python train.py --n_layer=14 --d_model=576 --n_head=9 --n_kv_head=9 --head_dim=64 --d_mlp=2304 --vocab_size=8192 --activation="squared_relu" --norm="rmsnorm" --norm_place="pre" --norm_eps=1e-05 --positions="rope" --rope_base=10000.0 --rope_fraction=1.0 --qk_norm=true --attn_scale=0.157 --bias="none" --tie_embeddings=false --parallel_block=false --extras=["capped logits"] --init="normal" --init_std_qkv=0.019 --init_std_o=0.0 --init_std_up=0.019 --init_std_down=0.0 --optimizer="muon_variant" --lr=0.00231 --lr_mult_down=1.5 --beta1=0.9 --lr_head=0.00486 --grad_clip=1.0 --warmup_steps=0 --schedule="wsd" --decay_fraction=0.576 --decay_shape="pow" --final_lr_fraction=0.0 --batch_tokens=65536 --seq_len=512 --doc_mask=false --train_tokens=716900000 --steps=10940 --dataset="wikipedia_en"
MLP neurons of a small language model. Each row is named by its layer, matrix (down: output weights) and neuron, and shows model dimensions 208-303. Each number is 500 + 40 x the weight over its row's rms, rounded and kept within 0 to 999. Numbers have three digits each.
After each neuron's rows, "raises" lists the tokens whose logits its output raises most directly, leaving later layers aside.

L11.down2257:465555443491542476526516517428534491532473440476556548561496499484516547474524492477504524533443488469463550557534512573520494515468468610431471596488452499533487440449495476455504509466463522485518433515493522470504469486456519482520526470584525495470506510532533440561522566566508468557
raises: " air", "e", " run", " issue", " Air"

L11.down226:527451532477595486450550472477509499500526474538486447482560469504518435396490481437497466451492542520504424524510467554483504464515518518464509544466476484573400449550487523493450499464461504484495475475479560476548416511422480547493445487491456507494470505498476491488532485530560478469
raises: "hi", "hen", "hus", "hr", "ho"

L11.down354:501518488478493507520580445478510503572492490481537443536478532458504506517539457539518436502496505568480433477512491493551506444538511481455489472460576459513418426566459494593465497530538527406404458514452528567537497570432435543473531561538486502476519445562492513527551513479454533467
raises: "day", " days", "ho", "round", "time"

L11.down2100:517491505577496511518541494497468499460452508478493464508500529445570484454453571500532462443456550528503514473446447480540435403520503519465457512507629482555464529476454440458497577481481524526519515571504466487559456473470441491492494514454471537516570523517505526544497489531482485513
raises: "aster", "ruct", " session", "org", "ando"

L11.down1110:535481456513530529620496550503488463499434544505516531517501513526539481515494533458562403486466469493496473514452520469425476533544540542475523461529572501479494462445534502517508498496493446486391477488462491520547507496498494431560503521487514478576552584474556477534491536513404494538
raises: "est", "II", "ster", " effect", " condition"

L7.down255:532443524527446529561508528470492515493512502585486501516500449485488546518510466522524447441452508601484473486534576480517551562519442446573493485494522453475448497498525493498465543550544493502555515475501515505537538493548431477491469526474570543549466513620539512484527559531492495477
raises: "list", "l", "ello", "ever", "alt"

L7.down741:450489519418427558491528524463554505485428516448533533450478483494405558479501530434469503474472429493498530449531510487461534529452413562501443505512495529521513432507453468524455560425501446489501421463496474488519533579533508530507469488492522499546541487613503499569438503521591562455
raises: "ant", "olog", "ants", "ual", "ment"

L11.down2301:564480472474443517459491544536479509520619521513539521469478545437572548589535520524476535492502531544530539489541486421468518466517499525506537451532530482521517529506536502527516531513439490494505542440513473483498459465508510562433447503502507503537480557439524445495513471522460448576
raises: " working", " living", " leaving", " fighting", " setting"

L7.down1407:505493482520484544474512527477409500468436501481500486507481509554567476464469475590503489537561554513501534476411521524515519543514449565537494498515504567596487539521470477525508466538515449490501527482556530564464568482543569541543508522494448542465517580479471481559513468415585466536
raises: "ed", "ock", "ided", "uts", "yd"

L11.down845:479473609458512527427527444451495570510529525538500507582524502565490492535446489550453483421528463476573502531489456536425460451467529482493497531544483547541472504540446530418439494542512540496425461482566561453577467521559533510433463492496489512497568563448466570553489443496472515536
raises: "lad", "ish", "un", "uted", "ren"

L7.down1540:442426511534512495466610519446532506484489581516497559464426490495506481452558459488495472501484407471486467463543480579443455547498477454429559511492496442488528508569546540527485546467506527512547534469496494468490476517525510484508519570503522567504558473471544485434458497505511453416
raises: "olog", "olit", "oria", "ographic", "ici"

L7.down1195:415475518465558500513514514532498475482491509470472556541468495572520416516421494535512514516522491481439530480479456470481497477511445513613552507567464503417536457496598442526508533457494497471560505509467478463507509468499457450459529506500526484500490521565468415496481481485527441496
raises: "w", "via", "us", "ty", "ont"

L7.down1927:564501507524516434508501561503526484476432423467435508476413518437498438463436499429486513406475417458564517473468521503547515523487456578467429516500511556552543564570499492534476468514608515565435498544437485494483487547429453534481444370471494482427506498490489456530478468514543531492
raises: "nal", "rica", "icate", "mi", "ative"

L11.down350:467543502505499474480515496491533455509531459517513501431493510579453522472461575446510531551520488487522527508515447542427470523459518441484486466466522482405474574530484447507529451486478520519522496501525508582555488467472513502502464510549475507534538500516449556500541445514538560474
raises: "ea", "ce", "ide", "rid", "pt"

L11.down2265:554466519539464429540496490453495472478536622472450442499508589569486483498492490507428453513474466477441530510477470448484471528437447453486535428523576459389530482640490532492423522542477399506476519484538458437458544490440538470451503480511455568494518543446453488550531443485534447522
raises: " feet", " leg", " hands", " sides", " later"

L7.down2057:518499489448556495465478536483473512471461486556497516568445574497483575554463505477431526537556499493576452585516469536488535505557531465535478466438471548485432520484517511522562493494400538492473527570458486505444458528478542506509476458473460572495475469497510525558580563505422533497
raises: "ber", "ball", "weight", "man", "eng"

L11.down2295:475464581426500419481490466531508535518510523470562476454542478512505432550471469448461508465493519453419531472494498544452524474476492549562431470475563477507504436512494570463489491452587421439467503467506500489468501493523516396505525500550483483462516502498503499493514501493483404444
raises: "i", "ities", "ity", "ri", "ius"

L11.down209:505532515511463542460510497475527544440477535511465538497491463524506567536513485529441497440575500410461475463453537449529483516524502508531512466482516543502491446509526493499523566490513571484454470521589564502485472499487549473506466562572578518477540555433439572546442461521408512459
raises: "ver", "ates", "ft", "hen", "fic"

L11.down786:467491516533462495588537537541505583441556478573567604510464457486472515534474502560511479504453498512566448483495606544422459462420551543510543489482582489493516503514525500492540501429536447449543410481482451483451518457489549488501515454497547493452469473478497534518529474439531417447
raises: " genus", " with", " meaning", " located", "house"

L11.down1728:500504521495563557440507452477514575496541585455535506485506441568486492482465472498482572518516523541518485466503463475454508521502521529547558479452489466406481478511530597563556511470508442446467480507526529511487441432537490454497514490467452474595482448509472448508513469480494487437
raises: "ule", "ple", " Round", " vs", "ome"

L7.down284:572500553492527547514541483477467435488463564487449452463479558570540499455462470547561457528459515464458538407527535522548481567521435548561540467453521442509560478543482495511474514525500538460461542502522460522488451485459515527506490553601592473475437406459538382493466498473471507514
raises: "rity", "r", "om", "ria", "or"

L11.down1976:497456508536522506476471441444498543522494480479466508508529544467562519518523536483522429480544485379562453505618507442505548426517464564580441562470478464602464395465587579528417548477510470576524555511546471521499567484541487536477492489466522464535427508546461519488505531494494525506
raises: "gu", "pe", "pen", " Heb", "sh"

L11.down538:437483538493519532481502477451515480482508539538473462441430464515506471484448451552516474483539476429475481524521528478492478477507465515484469485507545417478512556496563531477443505461488480488526495510523527506561523489479412503543526540477522444486488483441591498517511473486496581456
raises: "ure", "ng", "ender", "ment", "mber"

L7.down767:479485407536517464471533540445522468502480495472473486608506578486461480440486512487502431565473487489409563505461542451436595535519518463526506492533505407500476422479463467545530445473455493438450455495467442564459533507441582460503495528557477468504474521532498520466443480473571510476
raises: "or", "by", "way", " finally", "etta"

L11.down547:447518482471441522504497414449504498485514575534436541503469447513484485367461509521474455532557470480491457497540475502515559501499477482461463587493467523485531472499539592525483454494534509512493384471494571498528497537517524512436507506502521475509505467462531499556547556480491474501
raises: "ial", "ide", "ici", "alt", "emi"

L11.down1564:439491458511543567567503539573514529444530521466500467564490526502514495539524424463497452459552529528492457471543504475468493543517492501497433474517500469496462512480518519503434503612520578489544533450467554477480506536424435515462456504538460556508455499557458547511470493509439478467
raises: "s", " Brothers", "es", "ates", "ton"

L7.down624:448533543490460496470554449474589557565561488460478502558524470522542528435508469536539514498502496531482533455491570518532437472469458443455488485535470471527538477525505498551499554543499540526463523481581570450514527541457512442412525371460473487494492469508526549445528471482469518500
raises: "sey", "se", "que", "ers", "sel"

L11.down1232:529475549471488509424487497439495531468448523527467520473501517511463442555506465446513540496540488485549517480517519527509612491489544545547424516473497522512435433516546449547552434570427488456544489502475566583581526446504494497556488518484554476464530489559516523519564531532555501501
raises: "ance", "ence", " we", "bo", " past"

L11.down352:427450528484473517542471498563465477506507594521540452583517534468527490459545500531585501519452580452482466482471525425530487575514561501494468528450539462513546490423492468478593515472497547476531504459473442509526490514563498536519486540501531495529554485512545454569511463465525456446
raises: " when", " where", " how", " in", " example"

L7.down596:453486516524552512477547513455506498505511428550420563498540539548506485476478445481482527471559523481494472439456542585532491538493516531499497513438499490516530521515485482494481433501480430490413510507521545487479550490486515512495526468427531438484546527568478549484458491457472508490
raises: "wo", "wing", "we", " Language", "ch"

L11.down2049:549493482506408512580554561480520477580438508463518504436536478454534457500510494482505412596471507545535403600516502485463524513490494536570595464474511464463527399531517463483430460495509470536567492550428447496608456484583460555485516502530523469458463511514532542560549539428412617444
raises: " of", "ord", "worth", "down", "ide"

L11.down1694:473419456433491496462544495487469438464481500514546487516539521505531416456494488445436522486519455520467471485518536497539415472480484494501492532458488559468541533507450386483515471523580522446524497519491492450534480561522484475506451511563528519462522478501451517514542476509530468503
raises: " two", "iga", "igation", "ore", " three"

L11.down435:534475508484494478494476509525461549559515508528404481504508492516497509442506518433555409467531514465522500498532504510464416496441476481508484501495508504436527423498484524596483483490498460442529474531549436564506439513465527416404482519566499532521486483545485548491454448575494408474
raises: "cer", "ides", "ce", "car", "spe"

L11.down847:496494461466518512461491453504516497500458480474506530521520460510516491465442495562490457500541467439466555573475411490526550502455485530501461540474557509495587461519570426511491423533490514522455495465447414461461439511504501392417477530509510544460499500545520482443488432504486514494
raises: "des", "und", "ors", "ser", "st"

L7.down699:499444496527481532447538389525524482473559502448518491515550485531453517501539515466477431463522541538502495481507484516481499453417502480469516538455528507482501592485406478533517505462472494512501539448528506497581537493515574538462463531540507525481534471465486464496415515495505522539
raises: "ired", "urn", "ces", "urt", "its"

L11.down387:417566495491508469531520520509494527428476544503523463532453483512567492410508504477446472451468485577511565510492516551468456474507505440490502511505486483542507504520543462550497507426500557552587472482499457416465425459509492532489498523483469474395503425509520524494521510506460488526
raises: "\"", "″", "”", "ins", "mi"

L7.down324:486458504508503489505555444526490427467498392527460530487465566481474537493450465466448533454435514578471520561529477423548476485508512534551542560441497489479489528469540504525524504576429465455485523462509587528546520510561509531539462441438454520519530534472497545516470598483543490475
raises: "ble", "bl", "unc", "bil", "ls"

L7.down1929:507505470466548466461480443417493506446471545431444490533517545480508457556563456501532530476485519540455463496484490515542513534543398502516472436545529474530534557588528467443473513521519596497471507481486469436556565499512582453442481531550441449547435527517592553500546470540521498434
raises: "ren", "ras", "ies", "ment", "ran"

L11.down1407:435559474507519447463565525479592510545445581579582463504454546553517545547553480544527553414509544542454465518523461492547547507539402533520469430561522534493536572577462400528506508532445491522483558453520496546532484515534476569415509552576494557475521455544513463516493467531473435514
raises: "ript", "reat", "reen", "ows", "oon"

L11.down46:542511492495494494467498567530495474552436525541525513497540466478543410482417539533552557575487482540459476518516538460573511526482547476492485478531513507523521439464545456436530548502503530516547561499500543460482516481555516475466464546571549467426463459540512492476477472485486468564
raises: "’", "Y", "omin", "UN", "IN"

L11.down1095:440488533519522577488488553464503503545481457475513459451524455485489503445504481465531452443566453558546501484545467488464492580466500526553491488472522460479510505424536576461567502531450557517483513509495558439405507506542517492471518395453543457516511497443460561517503466481503496478
raises: "ua", "ice", "ul", "agu", "ished"

L11.down211:499509513542468526479505474495526471474489537541505449468529431568442505553487498552508501537455480507551501439465492486532507472452494454453462540494546457514519473449506445423506481452440476439489548548540528496512495532504548466507509611489527526522472518549503429511472521455497531515
raises: "Cl", " climate", "ged", " soil", "ct"

L11.down1255:463436466541452533452423474470531482465587503447455511438488510503451525534478437491457459501510457466470525517474466544467542469507432547530565525565493521575499574541519548551442535507504558464490453509543540529567505488493529510484446559538501448477504521582460546472556469497586515479
raises: "cy", "ants", "ant", "ts", "era"

L11.down1871:452476532539514507596459463496518478563524458497530537527515489434418486523483486477429529515508542509506531494506498463507590532517554492549555505459456461550498444436453492539505469409453516455473428476487523576552554561449472505500430495543429543508473535492482485515535506556475491484
raises: "ef", "nis", "now", "uel", "ict"

L7.down776:505535518398509575594492516613484543548569489565472457534519490485465478517487473475558509452496485404475484488470526490454493522479531434432470539508450579466535446566415431513500573573567528457499541472469538497551520499532509479456532519495434533493514532505476486485448497485577473470
raises: " action", " distinct", " battle", " active", " sea"

L11.down284:459547454510494495458546500522442492530457503455507459512509484573493519577469528444436516492503520487501515523479538490496558576462475497439498503527509505461493522566507506504471479457426537554610524535588487400506453568526492440485492480438503474460545469456495491542444414460491548513
raises: "el", "ili", "ci", "do", "ible"

L7.down223:530538484504509512456602426505460492513590509506508496458520499489526495460537468523555513511485474454538596422522461518527498479504589474496487492518519518473572503553587533436434539492473541555489515507467497503436542535468503483488455539468528477544480448430436549508489502536557456452
raises: "0", "ming", "rs", "ford", "rio"

L11.down2157:500489425435466481409557453478460492485460482507506520494493479525442485516482586493522442505480518573459478516556503507453514417475530478491464496570536522528432523501546509553456512451502497465530523496552569497477513536541488432556482574507468533455520544521596497512437504508510564560
raises: "za", "b", "zed", "ties", "tar"

L11.down1204:556498581521534482495534499499489517616465528462522481458539541459466574491490472496477531478521492434446560486530471535539465530601519493529428468513404523556497518493506529530519526472534504526523458531467528439544510455479467523580533622525480475527515541496549542513508470591539465445
raises: "con", "bon", "ci", "ry", "th"

L7.down905:532513504507468445555471514477474443579506509483470510483568543433481522481445506474542577479519523486452472502406558452468515540541444532469490463555476542461525476489518533447532475464473455528607421497502446543519504538443467389459562509482488534505559468561494455497485498441548497416
raises: "ive", "ique", "che", "cle", "name"

L11.down71:615481467491558502515515574580475473504446505555470517468550517512506480604568538553492468489509527520526436437420492472534564518511541480441540576504520476580517495555475436524488531516586420499528492488511542524457495466484475543412569547471528473546556550459494465490512458504499516468
raises: " winter", " summer", " seasons", " sun", " temperature"

L11.down2131:432501508439480463429540494524552451503569508495472510465520505473465452599533500567495472521473475473451497517488573525481481490469480532443516496590533540532528535450489448557507552556477504570540479423529535536442512471444508496512520463419521437459463466530451497549595501511463513489
raises: " interview", "\"", "vor", "view", "2018"

L11.down1729:495478516474467592429453543500455510412487532501558465578509509445478509501451533493512502551497490502476537491483507381506460481503456496515452469428496453473520498464440408446488457598496443477537455488522538531440532480487467514597452517582478502530481520533481461435477402468559444475
raises: "000", "able", "sc", "do", "play"

L11.down1773:496485384499509522429570496488469520541462489460490548440486497452490458541575535478537529416519514430523483594525554534497556483531502508440503516485593456451547475486477508520468466484554469434486492598477479483466423545450497464539473471476484487527526517490525527519459485520513477481
raises: "se", "acter", "ric", "inary", "rica"

L11.down1361:440597579491525502515480437495492532421537459512524536529496496515482526582512498559528477422482453501495491490525477555476477479514451463485450502460504486471581502506472509496492476484516482513492530488484439619480520477506500506459485527502505449563538494495504560501510532575458474532
raises: "fr", "ía", "lav", "hel", "fire"

L11.down2042:494516484558525497547575472463482495552479448437478541442560493508572482550479520481508476448542562404513529521500595494518523469494451472423457511442527566472473460503514484521503564469445539496539476428457486559490491625487515525509451534573556507578563455429488477539580577549464488543
raises: "nce", "ster", "ll", "x", "ler"

L7.down1931:446529516512497507466535479508556461490478497571496449504470476516506520526625430518481539469479514488539529568536493525479498456483556511504552497471550581548484476528508504560512495488554441511483464500475465519409492490448568484456452431601550466475540397514443491550502498489503432460
raises: "itor", "mi", "mate", "uction", "ept"

L7.down652:533458545546543510565451495494471498501458454511419521424440454452501490488461526483495437528448425458520485528600533542484550552479482501480523483515492487512533524487541470421404476477531503548480480527549506497541531548474433514465445437578507522459493463499453509511482472465522478514
raises: " whom", "ial", "stan", "itor", "lic"

L11.down1390:401437435532518534520477491523532469578504384476481512507492531446524515492523480484506495495542516531485519561490534462536443507501501449501503501533499586519559536555528520485527557506441474458535478555439504551541435540488471495461554525485528523488555463530465518546477495489457532483
raises: "e", "ene", "lies", "ely", "ly"

L7.down1:493556571508531537511489425512380548498461473490447466504514493462527509581557485539565506468479562433568514464490488477524511487491490520579535510461467478468507401539524598524508514531461482485485455584478508552600537449517485464449494455533508498539497517515560488482483503534491461545
raises: "eal", "rop", "ern", "lan", " American"

L11.down774:462586554541481543461462393436499576577564505514549546467438511502480498593518478518571492498502516507504484604503564468519511503502431394464427465555474493478506421533473496468520468542520512442523491484526490538414429477475517519486552500477466518531454456508487510517574498499502548510
raises: " from", "from", "mate", " cat", "ful"

L11.down1878:457532508473461428490517514490515489489516538522515488521461495576470480449538463469493493464465510497480533438497504485450463531509531482468547471443475455550537372497561449463476519545457481480547482486488510513563502532499472523482536526506497460433521461481507567533458512460460497512
raises: "ting", "wen", "ying", "e", "-"

L11.down2215:448429471563526505535569478467532467435503516459465538555669547502548518507538450524519554456427534487453465562466523465518511561528502463540514502500508493532491421481512527494495503536430470480501458450522493565531502566495535506530498529503478431561547518508498517466462465529581484557
raises: "ies", "han", "jo", "stic", "cal"

L11.down325:530486475535520462505589424498483599490514542503550479500467472450431566533505518589520557413477502476477511470515433545571503540523569494510521498527568540488533508506579483539551475520525460485401531551552501539559543486524524542567568499493578472505469463415472470535445546463457437497
raises: " any", "oti", " terms", " all", "acle"

L11.down1086:497528495481467552523539496510511602493497471489558501530528493484464539502512530507487548537487522459553501569510532460441536478501530529487535522477440549487526494418446470467504556496535550494437485440625489519534468484489491536482488548504557478473415513511469495514536485539496545516
raises: "lon", "od", "wh", "rative", "vi"

L11.down485:520550492424472497524472503532462457489494509519497493471490529487495509532488517435545525492487525477541530497516494531488417516488476525506503509504519534549453437451506534473473455496498414450503492486557517514442430561511502478537533455522474438546534501553517618436537510446464499468
raises: "ns", "ne", "nu", "nes", "aud"

L11.down59:476462469596481469528460431523529548546524448513499555456486497553451596522486530484519619537459542493534548498486520521467571499503516518460503531591500492398498421523549567490500513441421503471444574507564487484503493438529447565484464500480588501501478511486498553511592480529475545557
raises: "eo", "ro", "ía", "es", " student"

L7.down2245:514514489468514522473450472469537564482502531515465466469532480524515499509537454542551559461467492547474494455441548585503537506455497473520497512545512497487537418467522537490485550529530407540488413525340496488505487482495440511467465526465498460566582500550452480438546570539490471510
raises: "ph", "hip", "phi", "pha", "gan"

L7.down49:507529473544490555491517489437480511450552549511389598483506494509503479471502537468497511450489522562482502426544447515555469494505425555474469519452462476486477453466532545524481536482461573504486425437526462506507467425511480498444419379470466455499524548492487512531462515540448511544
raises: "que", "at", "ater", "ane", "ato"

L11.down1280:448499515438517526469490531477420542426595477553553528438474490431476516451495390486503471500512461557529441450509422428540433492519498491536528523514527483453570496450508466466545429471509422541522426498494536472515414558525536485467462515532512496505515478514451467524448540538520556516
raises: "oli", "ron", "onomy", "aling", "lor"

L11.down1427:521525502527461497513567436428468515467417486503537456486483499500468533437457459499486517463497464460477542529440564572489541423435452514532491499475529493447454495422589534501484491549507531527511404511479551600487471520524454491447475502472517547495525485509479475495522529555506478494
raises: " The", "The", "ster", "der", "fe"

L11.down51:580491519463564497518476518508453520515492536500503554545497427584513498511522468495456493470501574423556502417481515511474438522479488570473517448485495523452507518438534482465435528512495515511497514441442603531462414524544469489399488558463498559506495482532517491533522540512537501540
raises: " times", "ly", "way", " way", "wick"

L11.down802:539436501430471511516462414551513495525525425509513517620527478499474516502549465486468468524496456444504512479475482560466494472511417456461478449481512460525487483522568487475437502404484527458493504441539556455495498483505469424491570576511473460522498508501497573508477509502491450459
raises: "ly", "ings", "land", "lie", "field"

L7.down1128:495499423440447537474487545518484502530552472505538526513510473528572558555511496492504429463478551517444509487467530533435447501508443489444471482548520520456464510455487463450540495504507505518484592508456508521518495477576525469529505466526572484430424550618497464500500503553487400484
raises: "era", "eri", "er", "s", "ed"

L11.down2015:550459528484414577398510568455531570486523600537537440502529515495533431468496512469504475459488488476533523463513420496482468488494508537447492516504548560502488551430467537542480471480504486474495453464483512498451519535444417495536488503481533512525441528498494565598490501437453515515
raises: "ified", "ify", "ep", "ious", "ifications"

L11.down1604:505538434529505468425491482539470476504493439564483492586490471484456565554544449523509530542428485513501530461496460549527541510455581555547585477503570438518494522470382416531518524485561487519496484433568520518489445491539482545575495507534543508481453576448447462592569497533468556425
raises: " High", " high", " Christian", "reg", " Ba"

L11.down676:449509430523551470488542569506491479521507480551504481530453486554463474495461550444497531493459490569480443525499468380455449482474461536467519470484480516522502466465501477511554452459477489503461553475518572463462550530501464469456454563510479544519435448496503513463473475475487533477
raises: "{", "c", "sc", "ament", "ground"

L11.down116:557446495546400499559475511478519472534535486536554528489589449472540538524496512524554524542513466464506475415495512512524591531537477461469454486475507589451511454462500453485513526422528501490519451539363619511486510473492543542492569484511501598540474472499490539547557463531555476481
raises: " seats", " played", " mentioned", " portray", " plays"

L7.down2094:458558536517520538450517483510511537425526501472448501534501507523507496505499497434447532500478507503512537488400539556537559494476430537483474508472452522487510509507596478477501452485481534446462481514560464567533513534567491542478455487433531563519488573491481545527535498532484485477
raises: "ne", "ke", "ft", "ham", "ped"

L7.down127:489528483457477507499453450455509515494500435437552509542531542492485517522485508476465509428484490473495484468575414470555584494556457549455494529488466492551487465477469517501442524456557482498498563462481425563512542491452498586556558513515493457527456535534505504482459518568437536501
raises: "side", " known", "sc", "ness", "ank"

L11.down79:478472511527542463451516421468543473507540587481521477556458521507453530436485522432478478497576500410494474469537479519444541551506530512484485500518525380469537497494465552530571509474496520535449545547484467461540488463519466535509563472464538560489473517548507534538485440524542552520
raises: "ro", "va", "ros", "rac", "es"

L11.down205:475485521521503520479554529498534527553461498503540533564543534594503525467493461541480516458515499491545510507529510530488472491537486521531528575550515504511582519536487542527493448416558530539525449488517503471438446500484475478541487513535469549559486498519400519551533477571567498458
raises: "ished", "bar", "que", "ven", "fe"

L7.down1666:548488472536530495438480443511561483570513470482497598511435493542524502524560436607530461505464564522495467437453476494536402490546456557482516472516459510489427486432533457448503512546453471504529528512531589521490542560512443500424453492492567483484507512526473494521546493482473456500
raises: "és", "é", "u", "town", "wan"

L11.down1651:482474445505517465527390529545526507517511588481506490432539530443493502597518484500455483483431464458519503432515556517509495520501418481534503515506451524527458546543540504451538501474477509489471611517493538462473574449469532494471549534553537511465468541517521456462544504444450489532
raises: " date", " shows", " suggest", " dates", " da"

L7.down1020:571421481508475547487419493528395501520508525492469514473498620463420526488461458479541490501478531455499536507472508475434513414524557508482489543586552584523463482501545561457453522489481440497549414493483568478534445486466393436443517524470458462442388454543481508504511534441453520513
raises: "t", "ting", "ness", "cy", "ts"

L11.down1053:485544528526424468451487425452483518515473444518473508549502504503513545457517485503461555484532565493522489449521532485507412431441470478541502503511524515435459507520509511427510470500442490468434440493514414541485454469414467534486486500453525606470558460503478481547454421491437468500
raises: " than", "time", "sis", "art", "que"

L11.down158:451467477523536490604532527524459497479471520555429513549530519498523504475507500458467476497505438427523436421541487546445461477487535484525537564510432501472449461494490436540409517450492496492490499574555482467486521589458476490479457468541497522477514488478500468438479394548480472459
raises: "har", "s", "es", "den", "ban"

L11.down251:477481560513543495485460549467453481449504550444541549509489481514527493528557433478481435498533528527511483478551441514479585459540477563474445454481499449504586504520553466483480468510510529434485464512529459492535517480514504567502517572539475447522450499444460572490460475479512521459
raises: "sters", "sh", "ho", "stone", "lla"

L11.down1495:426496453515503528501563463465500543477499490492452552444438515536524463457552529449482400459391487491462547476500466588502511481515512539496430461456505520438496486508525487495532531491530479500509456534509464581494466472550476465575481545514477484451567479453516504473488397561455555490
raises: "ary", "rica", "var", "ric", "ube"

L11.down2253:471523499561454462492448494551506510552460483523492455473538467471476433540579525517437510434503488465482467551469505443447464486413470536529500537517495467467509536493500464494525538503480472459540452511478453495513478543514495563457537425462502532547558549479565493467516500522466457546
raises: " titles", " games", " game", " title", " film"

L11.down918:506526536538499496487479490598518455458508454436505404543516535552560494463516491531521486520488471527457467450538488440456423447443537455481521494484535558545520508572496596517579477426521544484583457488551490486452457487562514547493521492439545412481467459530545447474426531564550418535
raises: "”", "-", "\"", " year", "stan"

L11.down121:512529545515500469536437522540489494429496497516473402466494497455517458497486498496471489425491490518483491449548579556501447496469504531472538522498439525512515545495504539566430521420535463430447458572517461556507446578462546510600500432508512458486493578506544507458498440449442449444
raises: "hy", "house", "go", "ky", "ural"

L11.down20:452496491512464526511456484490478530552494478497511509434523591431553512477528524473460463502511504492592478401443534504513512482515596440567531506510519497566488489569544445510528420469522565467498487556549499572509474522473417440508448542515413566549521479506469531525515520438496553510
raises: "icted", "ted", "rial", "ized", "name"

L11.down1621:480533544445524468470464507531502462425510534449513561457537514473525475593484529515444423558482490484453516597520464554449494474463549601442533502551493483468487529487550513492472414527532523545570554531533528424478475483505550505483547454472491443528527500466538493504412539540499487451
raises: "nis", "na", "no", "ement", "ny"

L11.down994:496535535477475513477462466509505517458534530572542492496440466484544505588491472541473505568440502504546439534499517487481486552433468448491469507429533433475576472403508502467489551419523528523542538513494524459480513520464496463464518444489475450586472498486482503466441522484505463449
raises: " from", " such", "teen", " including", " From"

L11.down1090:483492509479502524459542485502505536509534480492470552595483499433518568435503558521492437570484454525493471560531490457495478417535489526550504546510413491451481458570477526470531459455522507526492471555497455498487500542516529519549446488611510506475494507538469539521503473541474525463
raises: "mit", "roll", "act", "hes", "aly"

L11.down1749:450475426505488541544537429516476513538492467481460508512555423513518467449513503471555475471469475507491521470476558443478478550427481556520507580529509555527462533462437522494487477503505437557496479444441495491554501509550445491500557492547503516532498506520562467518481480434513549478
raises: "ull", "arth", "oy", "ur", "ain"